From a checkpoint of a small transformer trained on Wikipedia.
Size: 13 layers, vocabulary 2377.
Architecture: LayerNorm before each block, biases, tied embeddings.
Training: a variant of Adam for these matrices, 555M tokens, 8471 steps.
MLP neurons of a small language model. Each row is named by its layer, matrix (up: input weights) and neuron, and shows model dimensions 48-175. Each number is 500 + 50 x the weight over its row's rms, rounded and kept within 0 to 999. Numbers have three digits each.
After each neuron's rows, "fires after" lists the tokens most often just before its 100 highest values on Wikipedia text that the model never trained on.

L6.up249:524504544493378526424425530489476459500459452561440562577514367514438549539556530507505523497491387434465420481568484516449461484509621544393521547521521539473532511516507516478507451542482540489462527503609433547504518411524498460570561489555410521508425500484486532511532442499447565546463438496510465568493483564483491512472514514499524597538463443450569480508555420485467412468544
fires after: " L", " was", " h", " l", " p"

L7.up81:518543476459520545558530492553496511589577588451526475393414487513349529504459512433496431389446424456496482454499531521592532424566489564481543501437407489559544431457526505516472643521503510527641476402527512457553500523609450523519464503457606526487482451611437524490481572460481479432526557459545499481540488509605510402505570456452478469459464534528443586539512499516554412498518
fires after: " f", " F", " G", " Gl", "e", "l"

L5.up21:459510441445614480461535542486438489475494489538459484538441533531514619548569438472428493396575549393480496510463506519478531461489517519480522472522399458577490554556572543492511497542524598407404400544590536514468468452610457436575523489563430560466443567534515482558542466412475489538513539467452563491524551518487523463480555522488559527537588494474514550447502458481488423554526
fires after: "r", " gr", " Ar", " b", "pr"

L6.up161:421444447566522496546407479509493504568513505529518565458498489555496559496531467436389486495528408433516470429498527470422571523425487463518476534541509505509524491451553452591363379575552442524455458519618562497431547405495566522501473450551482451493519506480436563480597541442417591414514529568485581403512589498485492479478486446496529514519470425430484517490600461470426550495540
fires after: " a", " E", " con", " B", " e", " the"

L7.up556:553466518495503464466468442581476471478446450506431451492452474531552516516656466487526529466473520493494519522532506454580535481528526490524608599487488412464444461515547508490593494445516475504502540401472527517524476394529508430550510545561504452517561547525455625557446559514510526514532525429477395477548474607637443482492426443414447554447472566431441496506544412534515517540527
fires after: " v", " p", " Comm", " D", " d", " dem"

L7.up596:445497567541517531460503501392475510524528478481511426507491576566485549462485461542516580486518464529565603478498518508502460484489543402471545505527400444476547423508495588577621413511464498497553548483602467435528435573533516560501598441503498508471485433529514456490398445491509446416549587418427573465524551547499447503461381451335482504402405548546446549497527577524584395534471
fires after: " N", " V", " m", " n", " v"

L2.up486:438492513533516438553583597581433451540559555476492587374453488539464512459514559439514505506433515412495522469503468524478525525501494570467522439604521539452486448459504533540536509484429506486545527401500508547511552421523547496457549477489533486480496388446517509409552497356533472457461537548492527543496471468528489541530507480514550510554430518475420469448532528690492509524536
fires after: " t", "r", "an", " appear", " sh", " Dr"

L7.up129:482521522547439461484504405454508470444443559450509478443444580474434445505557513472511510481438561501539527541526550437443499499488462501524474475519480556473553490452545505511512540439549504500496602404565432587518520498453471538551585452505429578499400513539522631490440585488612493431548530547459478501485562673456535412469462447420517455423407532455505465518565501481569456613584
fires after: " d", "\n", " c", " D", "\n\n", " inv"

L6.up737:479542655447413492482574499497465415507454489560511451414407487496427487543521492469489543458553499470526518526449531487526513530474495534526453524442530534424471537482579480599558517455465517477505382507469479537549479480599517495493579483450446525518341417485498540529492547476470398460455662481522549523469502490471519574530478466480484511517423551461528463519531380607520525551530
fires after: " b", " P", " Ab", " ab", " m", " cap"

L7.up82:505547494533537489518505535534499560641489603524544454571519438623555470583548543480530542476486426433474554576536456567440435563509526513491587536402508462449506416409543469515441617633452521533514452419510424470500447456536592505504526538467423448485436460506473500541539603403530530510469504515499461489615511534412518433501448499313542499548473455505403466497548546486452567510528
fires after: " m", " M", " D", "ud", " g", " \""

L6.up38:571471502517471446530518518615474461508465545525529439473406480504513611395538508433553431493563540467421458435515479400516339465521513481504508467463428530497462551467439502543498437490374390578567564518471436432530524529511470502539598451511523597487459575589543420556528462478585535447482506456467462433579465537527512548464519505575464462445507480624460460536496599458519508577572
fires after: "E", "h", "st", "le", "e", "A"

L4.up68:405520481547583531552434512465426563461496568582435504493504412536498578527490490497514417532535442427416585428504499513491485523478494517541504380576416379474586528469523541588462461535503550546519547473655540502528449492502494508542533478485558481602489504395529468512467493532506553442442532477454514509494428493408523476451511462502530514486486478520540482486550510456495460581518
fires after: " E", " e", " a", "E", " le", "ree"

L5.up631:445517527557514478414468434463456516479506492557369489514443490586528647555482484405415461377423451528456475425553515448508445469510561541495477484525497422526508540465530543561511482497498601487485524440633507514535484527491500521480601504511518441549475449552486490540495524531423497468502430497563532477517393501501556414432491462461440537479493480508492381481584467600566580547471
fires after: " and", " the", " that", " to", ","

L7.up136:551557524578582406526464605493478584549615549506545492475475503530411482492574473451508594517496589449539450446461580554485479454541483462529540507477504529509498532444526409466439573504514501458440484489462530523397546524540506484499515553595558467576502491513457511518474459546501528522467473536510418529568515475445499431449452453481465540404443538515501495506539495471507488437490
fires after: " the", " r", "2", "9", " d"

L7.up743:448483393458538394556461460547439484476496515474505450553511428540508601484521479505507475463518527475470453477545471554493449510497501474486553378543492458471541536522380448567481501474532552384512458488525540619507506560479504524487513491519507606536507521550526465491438541478545591488486519466519574579569528617539424435532561409370519503419479477536475592484508462489557527558490
fires after: " H", " N", "i", " L", " Ch", " Br"

L4.up11:481473501490495552590481511486505504479527575578517555464492375501376526468566546414464373487473473437484460558371542454572570523480485559582546494534485470641549515446553544502534397515523612466623494537557503413518506447526527433479459492553630528558551452489485574446498518398418503554520570479454492461534424424451460523514535532519558488493476509505504471478556425575507436549566
fires after: "r", "t", "l", " Dr", "un", "il"

L5.up227:443509475496480481533552505484458573482520440552515498515418548456517493558446451532543652467525512462569492506518528538556450570425551450483456569465521549496469489474566396566436470443460476505497581481547510557538560579479550448526525500444512558424413508508525464502482558550534528452430511478533518556433514570488508479555508430452454468436535510487390548440488579528572452507553
fires after: " ", " N", " n", " man", "adem", "n"

L5.up399:426505548560531494462510496524455419591412475499531476538434518463575465510508538487460535478428476439490359490465510497512471421535501574476522537535466468513581497460579540477537411507564474475535379466440475385501534480466506463543422458478610558453403461443479491463476604470517515535407503485524457495497461581442615536485504505530477534491430510575457549506474487541537494556506
fires after: " T", " t", "T", "d", " int"

L7.up330:468507478575496475515451524484428491518377517524502490490503460549487496454516400516545406533571510496523479512604469476529484364544527527472637552573528432546548459493483489533389427575445580507553465449434524458433509479467440456526503439476475574431481410596496556587314507496536536485425451534421548507538453447554492446413475531530505510479447551510533565496472498494583476424526
fires after: " F", " D", " d", " App", "o"

L6.up502:439546581550525426533421529463465497531486512523432502436517436517437519492483520531457456512510534457509504534445398482603506485525490491476601549536515403519580504469548525506488481436434567536463541471575516478446536559589533554478515492572535471493520467442548484449501616417429580502506511533519543400482520536530570516526431481479543523474557523500490500419518396463461498442513
fires after: " bre", " g", " G", " Women", " bro", " f"

L6.up101:498556447511538534595462575518483501454379473547570493553420494462497521454480461478534478510531464513491436433547525405530529452573519449531490507444493518486587454454489474529517505487488550582559508518510450448553387619449493539573470554580492551446434436479528559499476492505439566591464540472505582464530520561518469506555493478442553584452513539582478508453481511480473498433453
fires after: " |", " on", " from", " age", " in"

L7.up727:503483566603454563456503583533367470503553517422539518485531518476528529471534489422520496487495528466489449458473514453478492437522561456304540582522474479472514514575480394562556467442489518484596426379596500586453417569455572461524544532535660538523538478634487503501485520531517505479515513550532458542550498495434445487526356400515485575512446545478479560508509472480527410443500
fires after: " L", " Ch", " l", " P", " ch"

L6.up103:471527491556423535550419536479466453515497489513531520454565482475485555577502523470312497471529432396582537449515504586554511568489439553533589415388591492442533568509540542501506557494470441527434467522509462555579501478487502541603479478455473503558523466539463500552525471418463577468458556518443472464509472495662473532464490483549540523490541573543478451418486514516518513502511
fires after: " G", " B", " b", " Sw", " w", "G"

L3.up719:476499458513512446414538448455527492492473470492550428493420511519522415563457481461471542428476560525544486519529559446517468529465580589522590500528471570542457490444451402449564490517518392456589490514533513526512455514454443505501549527488424531496499520516406487430564575399531438504444500487455436490558553592469509597540423485539499571512442590421496547476472521598504511478566
fires after: "\n\n", "x", " Christ"

L4.up629:573538458449657412530430551569465588525537467491456525537497463511424602427459528496480473431494542454578426469513578470539522483519565515385517564512423562464441482453424479487507468636457452576606558415570475435536504555543478552548527502504518590487418533512485494384605525522501577428440485439464506472510525504514450515484452488529522516488488525520490553479492458532475497510465
fires after: " S", "a", " L", "h", " N", " me"

L5.up94:478529488467538456527534535457496541499523457544466465528505470563493521509593567506447455508606555438439436488495508413515411534474578402508478507604411504608507397488536527524494528621480528484527590516597436465405527505529492505442469459516576454477544543563450497472517516505490490421476441442448461451484562512534521516371467503465444456459463505532503548493485471463523464528469
fires after: " N", " l", " ar", " L", " and", "n"

L6.up689:415540487543528541473533477464483506450541601635483535524435472492416473544557487479466454464544415496498599490523493535370467539431521456517526438489444464404481576519544493633460493458509561506460394573498469507554524583558552441471391459531477542428457453457481487425429538456548412504491604505438518467523551545390444534517460486482535491549493427439502483535449528560465436501482
fires after: " C", " P", " p", " c", " b"

L7.up202:465476532468470500469455487495504466474557538532497506610422469448541446550494462398465466392508446485488540468572514531481498464530465517420540516514447456500522536480479407470513524462559523560575368458485513466486412486568445426513609478434479411503522503637500529587483435404533516408502512543476487425539487480438595460528432468512547514497482512494456525481534498509449432524547
fires after: " Ph", " ch", " ph", " j", " P", " k"

L4.up302:416452506566537534484485581524472454492509524446498490426518409476485489514545462526568477459400446363452444458423480531570557445523595360448457553595508404518520521445616522559558421491500390525505492520589492510431491578462514503561565430578564540590519578512432486504567533495474537469501427513538456536545542505478449573475469472513468500462520492529480535482546408492512528388441
fires after: " L", " con", " det", " l", " In"

L7.up54:493608476600448506544508485438458547505526543494524479452502510532516602480537492461476507486536509445541522473420499554516503461539558604482567432467601523442588509495531600508562474570558482499493553533479527507437559491492432446549510396497555511490500528490530516515453517476523381457555504500395540441523532543585539529393432576469525541416466523518517423511538530620486540493504
fires after: " f", " F", " B", "°", " p", " w"

L5.up393:429483472540493525580469508509491480518504589584596572412522472499562547561500475461440542444602532484561464458531521510544426497526615346500509511466446481487483496484590512582525502616550473523497479444471515550515567497465512544528602433536449474520513533510433435498422401433431474521483480489476506503472407489460598563512400423401473566419568500524483465436523556481508498393520
fires after: " |", " a", " det", " of", " con"

L2.up669:440517445547551500427472492547505513552530623544530550509424531483487396473511543517560472457431539569464471414414514487399417513537521617442656531479432567482491489415421485450493472471485488458416532508552502479542460478499513458475501535442540534448433554510522552449494521514534455557553474524445563486498475507460594490593508432517544520467524597455490441522489516456572419400432
fires after: "\n\n"

L5.up705:512528501485510514413514593543422478476505497578499501483426441538377524553529465439505588479543395419580427427469563432392547488544543516442593555516472487535488397535503491436464464552529474561494449483626411470501449466591510520506581508467443531487504504546443557440604546479487408463472470430479451530492481501638524501520390500525476553538478426481462505473532424610506508531564
fires after: " l", " L", " st", " R", "1"

L3.up208:504524487496500478484530512561505439644460526474474466524468455428478477540548459468520495395457562460435429447448507438461512449596570530402468538474467488578423499510657489458467547447483491516483391514609495489561450467507519464510494560638583550476496448492460488526451520511435451486569429455486503566563553525403490547520430501491563463489500621515475477457534451510509408502425
fires after: "\n\n"

L7.up714:386569518560450433525512466580460522515457541578487534451521500496569450556473539436510635461537511361456505471518455524518569584540443480510614507575501468455474538485515498539466461594402493518403442498482462454559558432483494581468497493475593482459488454490479488477509516533515482466516526495478598485521515525588516534517498486457436448450571580486407575472507494508550440498545
fires after: " G", "SP", "og", " Mag", "G", " g"

L5.up485:496535435478533602427494484466401482442528487466499505526509451575505613548538452429553461433568533446514547428550477474488443551502420478494483490523463474529483445494492415578561449530574551526504525465545535535567482491498499589456606469454442540506563546497419503514460601410446454426440443437564502485441428504536499399581498379448469525479542490499456436551523409547501560556553
fires after: " H", " h", " M", " L", "l"

L7.up569:508573578553551570442463454479427527547522532444480583423493493493462492533533466458548483437495501521513497505531511498504429449510461483561536504542428444520534463484510386546514562516426519442520506489421486590520490410538558535456586439549569432466398458576468469449424502492553499524547493500473590463482451446471517451433498463423530500503413504451493537508516580457460448470478
fires after: " M", " N", " G", " m", " n"

L3.up231:592513504581531429445507464534405542535514527488439430496475465555459555506509464472501543402542567529562557522549439534475447561537542381433446539382549551432534395499490501504591461427491476500462584419491481508496463448576536456559444603541490493517419482508486504472416529437583586575458480498474471503495519589504427517451583512425518460533557495547441411484548487588573395434541
fires after: " l", " Ch", " r", " n", " sp", " Un"

L6.up463:513481453538481525398543544497411503518498511525512407505476438432469486488501476509435490508533462409561481482482540495521519426463574475422454481472540536528402464533597419478473511506430491383412399436477517436568499492539518536524547492511461439507547496438494523606485534467478433488493556511503495451526481514450449455458476469500538504497475539457494521536501571527487496422659
fires after: "b", " B", " ac", " b", " Sc"

L3.up659:511513489482500489396542550631440510541551525491600480537447490537454519522521519510523500436544560434579485405506509511494492540440545481487526526480435485470446453437468440418498520439517501563483477468590462522536426504601525451493558439463521576480521513476476633576545624403540558545533629483402517539523410525545632417408477463532537544473474498461486464483450595610562478513548
fires after: " w", " l", " mag", " st", " s", "\n\n"

L4.up461:562465459544439471377489505547468467515415556488561517508461499560475610527529462471434404479573558579503558439496541487531478521502542469486464482638450498581417498475442448541519541504490549515501558499591447611523542477515436481477477498552516540538444535463452468356532409427509494548540547409496551548483446582416492447457497444555497514492546466503550448404443522587466518565441
fires after: "ro", "or", "y", "a", "ri", "o"

L6.up270:456447506554507373458546476464450501476469462487481346377495423598499485505469567485479525466532477425609468466588464568528437546549592440391446608506531480542469485508619539598523566554505622465537523437531437517538446514458623507472507474507497546514530525564445470478510589422517417447542492445422566580438498550525430528484579471428503538477453537491460465478555583489510488489600
fires after: " ", " the", " N", " m", ",", " n"

L5.up260:487573543548545534514496460583495562564505503456487456524484455525436514471546492542540495494496551525576501433549535429514523508488495421474520553566464465481493491367443495560507515517421526471493503426533549504587475578499552524531492494425502565443505482581513475468506573454496465440465490446478429483567514531495511386585437510528562488521441512512522438398492599506562438500514
fires after: " Ar", " St", " Vir", " st", " or", " N"

L6.up328:432460519497451494572473478530499531494544471598537522447518413509496640478557483559559422514596453477512461417567512548511489424509509432371504465497483435543469446561536506558505538478495450482546528469472468485529478477455501468539526537444510508528543600533463555457505471528499523465569501488422474511510495485459493586425473479547536513498493525592372560538513531431499445488583
fires after: " was", " |", " original", "om", " N", "com"

L7.up733:542602439465519502529494580447512504526502537465421384468556454598515456477503561437483517523465522481425502498476539546484439493524476527568565512538432568481523546416481446460563525536416565489566569596558523506508512586536531519528498486526482543570543536487504498475488414524499533422532448523445507448505525446512434482447476491431503524527456574558510472500509436489507458632447
fires after: "N", " R", "-", "008", " Que", " r"

L5.up463:537517445546508544555438549495473537484446462532582427483496512474522487452469496505543471560539557459563578528595569528518521527534507419462629427484500491478505519423460476534545490558478482508442561499581488462451441411510451459459496518464585447445485520470432503479613526469517521501445523546366539543535620476516507531361389484442549522512456520539425579507488458506507468472551
fires after: " =", ")", " is"

L7.up614:481434475529503528515479625422442489448514505529633413473559517506544484512522597482447529579516463431458520543535485492511407515525502388437551418416475518507493379424466484540489524522501551487505518398523420467517473476625550529454549343414498530502429498502503540554452505478507413501499508459435461480523442503481446524474424448415544521536547432557389522543520524549523478560507
fires after: " m", " M", " D", " in", " W"

L6.up449:509473443499548558534469486519536486469511559471496534511498499524512469467495434461458496552478510477532507543553591567523442513502490416547521540487488584491452466402522458611539518498425451518491530477596481478517509571573487522558591505490592594447464423465511449511466595512523585413505474469518507608573513555487504467457479362475506460545422435539461557391440472518470491586548
fires after: " \"", " (", "\n\n", "==", " Air", " air"

L5.up327:468467458555564461503520479553445577489494516459471479576497446485564588613603547523457523455523393463433526426528433522535577490482490545434429426558479507469466504505409434505472423492445531515445555451627463538515459474516437474470520508538512495554487476478515502465399575436370504554499448533539501522548476522440444532500527449566538510424587544541505482534462495533521500439532
fires after: "a", "ie", "te", " e", "le"

L5.up189:499529526538463511461440467547466501476445602457519499614509413511477487600534541418488477508422492520476577495496593526493387549459465505569545454513483542480543499526532472550504496497419448434424458408400427534486488498498449507433404521530593589532518509463484565509486510443509460496571454554407459434517477525457467500460468474483509534421484536505521457378497523495631483470450
fires after: "\n", " At", " app", "ip", "ib", " sp"

L7.up135:546524453526556483500425504485465606623534424582530457453551421532497413502486426468554601466505588293571507526544509389550533509464527423520591505497488488480547419494525510441548474476494477556419579487504501492535511500530540600522559427561499496473504444513479467525534502432449497421481510459504459387591551493566497542475444459523513564450427478536402526549512481558516480490601
fires after: " G", " d", " D", " R", " V", " v"

L4.up18:455453487533541458530512516456547541586578454496475444448422493551521480460476494464385508445411576520488494517482545474524420527522539452561510559490520527542443511439596469579617546579441492481477492444523514513476557572523483491510527508457454561426497559627497468551510553528568508433465467472505456482491565583527514435525455443495483590493421471422441562431527534570602470440454
fires after: " N", " Ar", " n", " tr"

L7.up637:538542440539540546415431544420444440557511501538616520444495446543484470551543552443456460433506577422525484522432446453550528481497535600542558492487527513484533514510579553518604493498506464437514486476548544479542461563540419507445561470462532508543479515532498542546477513433458528465556511498533468515464486595507510477482530563487453443493496563518512519445476474525593480488576
fires after: " f", " F", " j", " g", " sh", "l"

L5.up464:546571425556495570530488502558479482380532574534599493557511486519482536545545518361408458449545432527504435353561543546508382528522495558453515501521457413604496512430479438607498493622522524547464467534506534559499423540519491568468564410517418590482446468486376508455550510403481429433469500492474466471525441475496512425402497491544485538560523520542490459484472485608467534482516
fires after: " a", "a", "y", "l"

L7.up570:541606527495567485531507537473449482527529539500457595453513550536438558552529539476487576546563496516485549454557642523515448512514548414445461483459452570474520485443446472469526587471457422414500504475516505521492433474524496463488438515447543564576405510478498485508471419458540477551552568493509540487483459545434482436543454496428629513448424491498482504521513445480573497473468
fires after: " r", " W", " cl", "ly"

L7.up249:455483512530524415419426504469516423441539495522442538507501433531496493495429499524437461555472483552470452452511539462357499460499529506398517425526520412358517481560559410566468465422474593506536495455511432649464548538522552565466392507448472573456572407560503513561449444463524520494495629479525561545492580461465462483464407410392501588392530588567455493534458532560546517460462
fires after: " H", " Ch", " h", "sc", " P", " inc"

L2.up461:446567487551497555481516487545487474498469510484462395457405477532429506579494494505498430448507541443489453513503425404553479489501544556582454563486507561552441542530620452611586529538505472452629571561388490504522456514473522486479400439489481453598479493535530515483446504568458493603451446468546540466491507522537485644467417482607498509473470563472556448469485484568517473521451
fires after: " H", " J", " T", " ev", "T", "g"

L5.up572:535545484461518488556508596500506490508458477489587472515495466553547497583550518442534470528566488467443437527547615474442403564532548427533476487473360549526532535448447498490564549564405470440462457505557520508511448469598500490508477397539509495473453463604472438475596508497469390515517509430422461461575618507470542583511525461513579557544523547476499496432490502550480413542466
fires after: "\n\n", "\n", " L", "Th", " R", "x"

L4.up397:526586543483484559550515457523440528532473526467453492505460521452455537479582467545534463528526449528547471438473387461531536525464534440512502497493457476561508475477570604632488505478516504528414569440440505475446572493545504463520513473488509610463545515528530512533484551408501564494497489445507498445428493576607501497515496443543536490489520478529476435418531427476548544536529
fires after: "ig", " st", "g", " St", "en", "st"

L6.up519:534522524546433538536458504484453457441554477550479477529494458492410588498512530442529530487471390483573507518525481459473484492454537469495537543464572428500535535491523586558557527455462627502516388431449496427517482528575509573546496460413394498529470446447456538525524466496456371422503495409510468460546548498526499438477358536535503536514544494490571403536498504513544511546510
fires after: " p", " v", " b", " P", " C"

L6.up207:606482428624529470598496481509468551548572551517460460450526534496425470480482513482491537497459534440477506432545502566501486466455531437402476519481405557525500475444508460509517478463519585566421530423576493506534482478518495439523537525458499505567464446576453564499490525432545506527530608565491407582427456541518521519417447512494526488451480493476471502486549450493436510534469
fires after: " c", " l", " cl", " r", " d", " C"

L7.up750:485655629552596561430476526544472446542486475526437550537439398499483474606556587511485436476529558533503534497474444440542523486565556502531523505487523499492527498461551552419596516446501447521444492436511454528510512561454478520472380468435576364520423470564520496499466527552465490468574436466440542525547549535624501388501456506442620554508493539513502471510461503489536479475468
fires after: " f", " Sp", " sp", " F", " inst", "sp"

L5.up48:517487488500516531493548472445454496514472497511457450563463429501556599521535503460506406454513443418582449461438566473533502447472495527480564475520476465524448545450496467469527543536394541558507417494528545441523458465528516417572497483621518484531473541510499514502502474392624553413601577545405492520582607483444520483372454515512462632547460505531564497442507527524533374510452
fires after: " the", " Te", " Vir", " r", "idd", "E"

L3.up135:486601458510532436363500505628497554531488543475459467484503470426469545477448608514493479497496480510584485549533455515476510473528547465518570481508461462470454489487518521587475467540509478508483534470541564585494456481596539547495511516479572527455468510351496478454437509493516538401506490486484524515491548547490584546411405427489563552536541475506512472491555495478511443524532
fires after: "\n\n", " is"

L2.up683:459478539533573514552499540584486429481399543459521401443481528428470482522474502534522607473533556437458530521494427396515503513577561471499499542529559553474487494512596495561549466506602461476543437459439445515531528565529489433468461381499521501480490432548546507510480557520520501543570427474460554532501441553482447542509427546505483519506469514441500485499458459541606542485456
fires after: " t", " T", "T", " Mon", "é", " re"

L2.up549:451515549498549528562586565546534450497509590529512528559401520432521482519527418431579493524445499549513536481508517414445490416553536520441537495491534500424453502443444374494476480554478490521609546391459471525514541478531473423516467516541608554405548412570459547467433522475505431590457437448475485380514469574432619475461492456511607524490580557509375529525448566488552492434513
fires after: " profess", "\n\n", "ask", " sp", "fess", " Nor"

L2.up743:392597505540440504498382493558514589529485527558506477536520464510511537522627537437457568528484531471440537485525473522543452455544503490514559509467455544468515460532538456513426568492522452606461505440515435453428529530468523538457438552367582575589509439540468564416525509589507501572543405457475522421516553578501434468498507486415551501465553559430541452471460571522545532465430
fires after: "\n", " F"

L7.up120:475448475542430506461522418549443439521501493484463517489558520499447517430469523500573464541514483548483406544565501413477469401498507566516507429486469477551569397552505468574520474501450483508496570464433504479463534515521461511497541492429452574455493443615537512538488494527362478578509571505582453480454528459490496440563531410461512551439406595464483451401481521518550550495486
fires after: " Al", " al", "l", " Z"

L7.up408:458544531557573516368492492578514515550366470445501505540467495486529458442601471452423485461503561466610407467510552496401477499537551537516517589433441513559467468534571413526470550457516508500507343441577497519537517469453462473593528470530468536547513512512429543516455497497498576420581566465455488446498447479520463493438509547549449503412417488484526433493570481497652568468600
fires after: "\n", " d", " f", " in", " inst", " v"

L4.up265:538500548483587541489473533436479494489563529543508483422439464521480595502579545469462453486470543468512436355416495540547479445502530529458611475440511549513470499539567564556530534562421522507510565459515514487468467595571504560491530474509512553622385486538507436516543450510483483360467547483533511502486541470436442563541467456447474518461461511467503509443472510588556461540513
fires after: " Al", "l", " St", " Dr"

L5.up83:515461543575596561600490492506406468485508499440457485555527532547482565489503466423380478451530431524485408500495561404508537421486509568430514524473534487522518541542509475541503512542453561552590482474537535511454500557550523515585415487520518527508508480482515515483537432469414429450404515407559444520478472504452521448594546541544506466502434582549398455489462441480520583586459
fires after: " Al", "h", " Br", " al"

L5.up742:435593417556492517550422562511514562524555514524536519395518507529413543531514520483541457459538501491561541429500553531527555550486496494562519476490489528414550505429500544441546543452459458539467540534439575513561575600564458582476432504514448581579400449568449532490458476485547518525419560510418493455531478497449467457482479439362564507530441466495509437391533594524434402486519
fires after: " the", "-", " Que", " F", "W"

L3.up656:477483471536516485429544493552443494596435507576489502545445485505571545518480368436470506374545470426525574470432514388484417468520567445443541575466577492494457477518396427560562452521480566480474384446521309437483482575487524454462499456429492478492510484545491506488522526426486584536475504488448562446480632506580492542503551452486569491437549506501527540497517544529545528427474
fires after: "er", "tt", " App", " H", " E", " Con"

L4.up403:431474497599502441613491482575502493527440540507561463505504501579446578409535493559547437431557455489430488384553568516440425528510489420410479519509436509547463551552534492538501502515509528579454544505498442508521500454520515525457509440510462502531424505589454542523540459533441564439473493469472498497567511434538550448463489437526476473521566428482544384511550533456479494468521
fires after: " A", "e", "y", " De", " Se", " a"

L3.up404:440468519606510485547541449545520467429489514506474490417346487514471456501509426495503451444498460499491515438450426438487486508559514464504599500599496484500470523453404497502420505429533380521468535506530525535350517492500551478489390486453569544559476491536570488426557548460474441521497430469502541527499476507523480544519519502505512501453591521361466505454544565605492465464475
fires after: ")", "\n\n", "W"

L4.up355:531558428580461468429424492567463535493494538557400497524499487621473679642493491431478454513465523474603485461479567550464560454517547505468529590438524492474464528545396497494482492471436542518484414454519456468540547571517438471513536468410498430548476471547544448459550532529489365611549527507443516433559414479525488522370507508503514542526454602460446420496495625552531485515527
fires after: " B", "ad", "ab", "b", "a"

L4.up637:508485587506502472478486444524480432505471447468492555539444558529549570507465564426566483472466597551506491514463578400444516475504512604448603564617468505523452457523362434508501504555398432350517504473503484636511503516485515502577465559488446509508441451468509515418533437509462510411429513553546442549511455502559523521423519456602538478411459591514548493515536446562588478479510
fires after: "h", "u", " Br", "a", "iv", "im"

L7.up445:487465531549458438448529549600492485505444544529530449540500518516451430503533498592564570444581421491522534543574503551480452464516552500497598430478507482488481564473418433424494527513475460477537540489527551554496439529580496566495484532436527454492519399488441533506470527455461517474510472459469487464574471497511424553463466523459543442532508416474446520499505594481555448447659
fires after: "\n\n", "\n", " com", " p"

L5.up87:494503504431500480575535550554482506526471479601532500498395428493590554486584523508420438540423454516427485509503579518527447492530512492412536565465382530497486501475527507551489535523408463535487598460460492504527473530519476532520380437521533476488441500462469495512419445428481481412516571522502482528543526493542496391526480421543528500481452445519473525516582448520511515592494
fires after: "t", "st", ")", "ful", "h", "St"

L3.up331:425531514600574571481521495545497574565428441507473430492376507508429488421453501556531480501540485510541471516448417515503448490550517527525532495467515449489525536471611473525546493396510373528413566497463440494506549618471492563549446517459494538510419499486490491411585490567600637566436479482513603472524481473507454630555503403491497503478444516473501426474506526513530529488502
fires after: " |", "-", "A"